Weights of a small GPT-style language model, trained from scratch on English Wikipedia: 6.88M parameters, normalized queries and keys.
MLP neurons of a small language model. Each row is named by its layer, matrix (up: input weights; down: output weights) and neuron, and shows model dimensions 16-111. Each number is 128 + 32 x the weight over its row's rms, rounded and kept within 0 to 255. Numbers have three digits each.
After each neuron's rows, "fires on" lists the tokens most often at its 100 highest values on Wikipedia text that the model never trained on; "fires before" lists the tokens most often just after its 100 highest values on Wikipedia text that the model never trained on. A number after a token or word is its count.

L5.up727:155139149115159129081156111109068110113105115167056117096144114081119131062108149147155103141169109137080125137064118161150105123127125164110068094129121110083142172150167124208158111110151200054126120122133138113114079152132139139074134133122149098105141103173201100141129061170170101130
L5.down727:193150133125149108165186167100134037134091097141118140158081143145063136089190116116189113135174172140123127167086143123119067156129097133171106124115130149106122109155083122120124156109124114129109109120048159089112125087154182133122172164106158135117184137136132142151146150129138163144
fires on: " |" 98
fires before: " " 49, " —" 4

L4.up664:076135121145176128158180111120118136087110095164085135120107163149129112100102112103131164193107086117101102198182194137148096097127150149118123083161076119135096091053165162146087152126129106185135109164112161200160104054126056158167082115128149107073112110149114162158092168133172143124
L4.down664:144108185159082118100098190153123152149145085213130091130138110214155127050137120144123072139150143088134114091131048190134096138144053116072127119126103130108118131136162134100146129128136095128144115085134146141125126081145120163125193121082152111127094125093107151175078112122083129095
fires on: "1" 21, "4" 20, "3" 18, "5" 17, "2" 9, "7" 5
fires before: " |" 48, "," 10, ";" 6

L4.up899:148147192097076126136187142118059131101109105102158154095148155153119056142083158048141142119146039141163086136083174100151155076177105188146117086109141131046146100164137116203123121147138148119157138058153066047146133139148133121112144117119178090141113134100104144140125091127087144146
L4.down899:151093063113212180161078106146158107150105128108082074178156160138168153087128108154094088171137097128137124116082125183109145138108128110099144183115131189110142120138126186080123229111138167127148175090093130094166144100138118140127157159084143140102098145090136103146124134126150110138
fires on: "." 86, " office" 5, " ." 4
fires before: " The" 16, " He" 12, " In" 11, " It" 7, " " 5, " She" 5

L5.up1107:129168110138149101104111111119123087164064173172067164138171195114173118115185134130111131136133125139129117111135162164181114178041114129074133131118176108099178150166156146155051129070127185105130148115077091079092085102174174142095127162121098166149072147148162148145124052159090096164
L5.down1107:129068133099159127170127149035126141107161079138134094158138096118051168074105134166135057126125080080121060138106142125099166143122110137094094106093103145131099143127108202102111120153111124102119151086140184139138115072123110149160125182142081111161182152143164109136158115132137147172
fires on: " |" 43, " United" 13, " John" 4, "ett" 4, "ones" 4, " Mount" 4
fires before: " " 36, " |" 12, " L" 5, " |\n" 4, "," 4

L5.up533:112147044093153097095099140120173134175101179097153135086112109107129120166079116147147102104101131116163163114099130181105133100118136154060149131110158150147128103124103144149150178152126127109156138131080131131132098134187112097152069164052113160099116158090139159091179182151114126164
L5.down533:116112096096145070104109103125099146124092122131115086156133095126113115123185149126116071118128153208135095095121119149160169105079141135114134180143154108124167087124167157148123121176070094095100128193084092124132112125148129118111127151147066136177150125106139224133175095170109132144
fires on: " |\n\n" 40, ".\n\n" 22, ":\n\n" 12, ":\n" 9, "\n\n" 9
fires before: "===" 23, "==" 19, "|" 13, "-" 12

L4.up510:116155114126123158150151136149091179177114141103105133126088117126115083081218119116140167109164103136078152123128108191108126102127125084103132097134198107132128145102165104167112150129126055096124139161156173092123133196116084137181135138122174114098172091158185163161088151203163155119
L4.down510:157202104068157158115088144083146146130127117159090100142090102127049152083053163116083154157126053119115112126108100081066158180111111162188086108092150111129073097125078120100081145101133129124114102107070181121132102121144144129128150129129142093089117086121123162178100094121235165111
fires on: ":" 63, " |" 16, "ist" 6
fires before: " " 53, "ics" 6, ":" 5

L4.up606:143123092113048137114103114159162162074164155097114105095169135180215116119151110123131107159135085183107124160132132094087114110110095174065062125109077131159150140125112085156085125174202161073158124143120129164127157096139139134105154099128079069119125112127120185089156166147136134164
L4.down606:131160138058102106141153111126146126126173149134148154128172117146151142147129095125157127153145105174110088157061139125132125104123091131093049134090105197092081086137127123137073154190182116073125150093122080154167148093173107103079151115141079125102106122068156140072166122107161105118
fires on: ".\n\n" 60, "." 17, " |\n\n" 6, "\".\n\n" 5
fires before: "==" 22, "In" 10, "===" 8, "The" 5, " The" 5, "O" 5

L4.up452:089131131125157152142151124103123151147151138169118095135120161142128169128118161117155064144176067132139067138195119132117125178152118144091061090166166115112138148144204125124089147147131128088149121101172144135140139142127129200164135152160109136192143108147123159132102085128225093154
L4.down452:148076081138135139130124125100142095117084139160181160133145124162179131165193151136126097127064142145144195157065063107098106165159162138089129192168164173107122124078128124126158132139134136097155096126069072117071110136078141075127144106087136123105104168145155106110097103162124079086
fires on: " season" 14, " December" 8, " March" 8, " January" 7, " June" 7, " October" 7
fires before: " " 66

L5.up212:171101107182141115120111121164074103059126110155102119129103102112119182135015086151179108061105163080121109125130165155118094131133179136189154103180140118073115129135121163151080126138120074148114085112153072064144133125183138165174110107129162103152086137126088123075100113094172102032
L5.down212:160119122104143159171127140073142082168123157160128128108148117120131116051115129123034119146102121154117112136117165134114143168165140119128118096126106141131128140048147136133118125155158152130159197105169064166135166170140149132121094139142083085130087106137122105171148115155082117095
fires on: "0" 23, "s" 21, "5" 16, "7" 8, "3" 6, "9" 6
fires before: "," 18, "." 9, "s" 9, ".\n\n" 7, " and" 6, "–" 5

L5.up219:124129087191070139146185151099116179063102120178112109137109134095090136150104172117154101137156138129158107113098173141134071142158069135113125099138155090112074092131153158100094154144150158115147143116160150159119116122100084152130161095108124108139130114093110121103082135088109207092
L5.down219:113114112141127160144146110099075168061086135148118132132123115087166162097110150129079141167134144144147080135058116115123184077162129144153071189119119164082088128105182157103192120178130141137169143115123167128126151122163094101104148191151128078143164123120124109157128116096155129160
fires on: " |" 28, " " 19, "3" 5, "t" 4, "7" 4
fires before: " |" 30, " " 28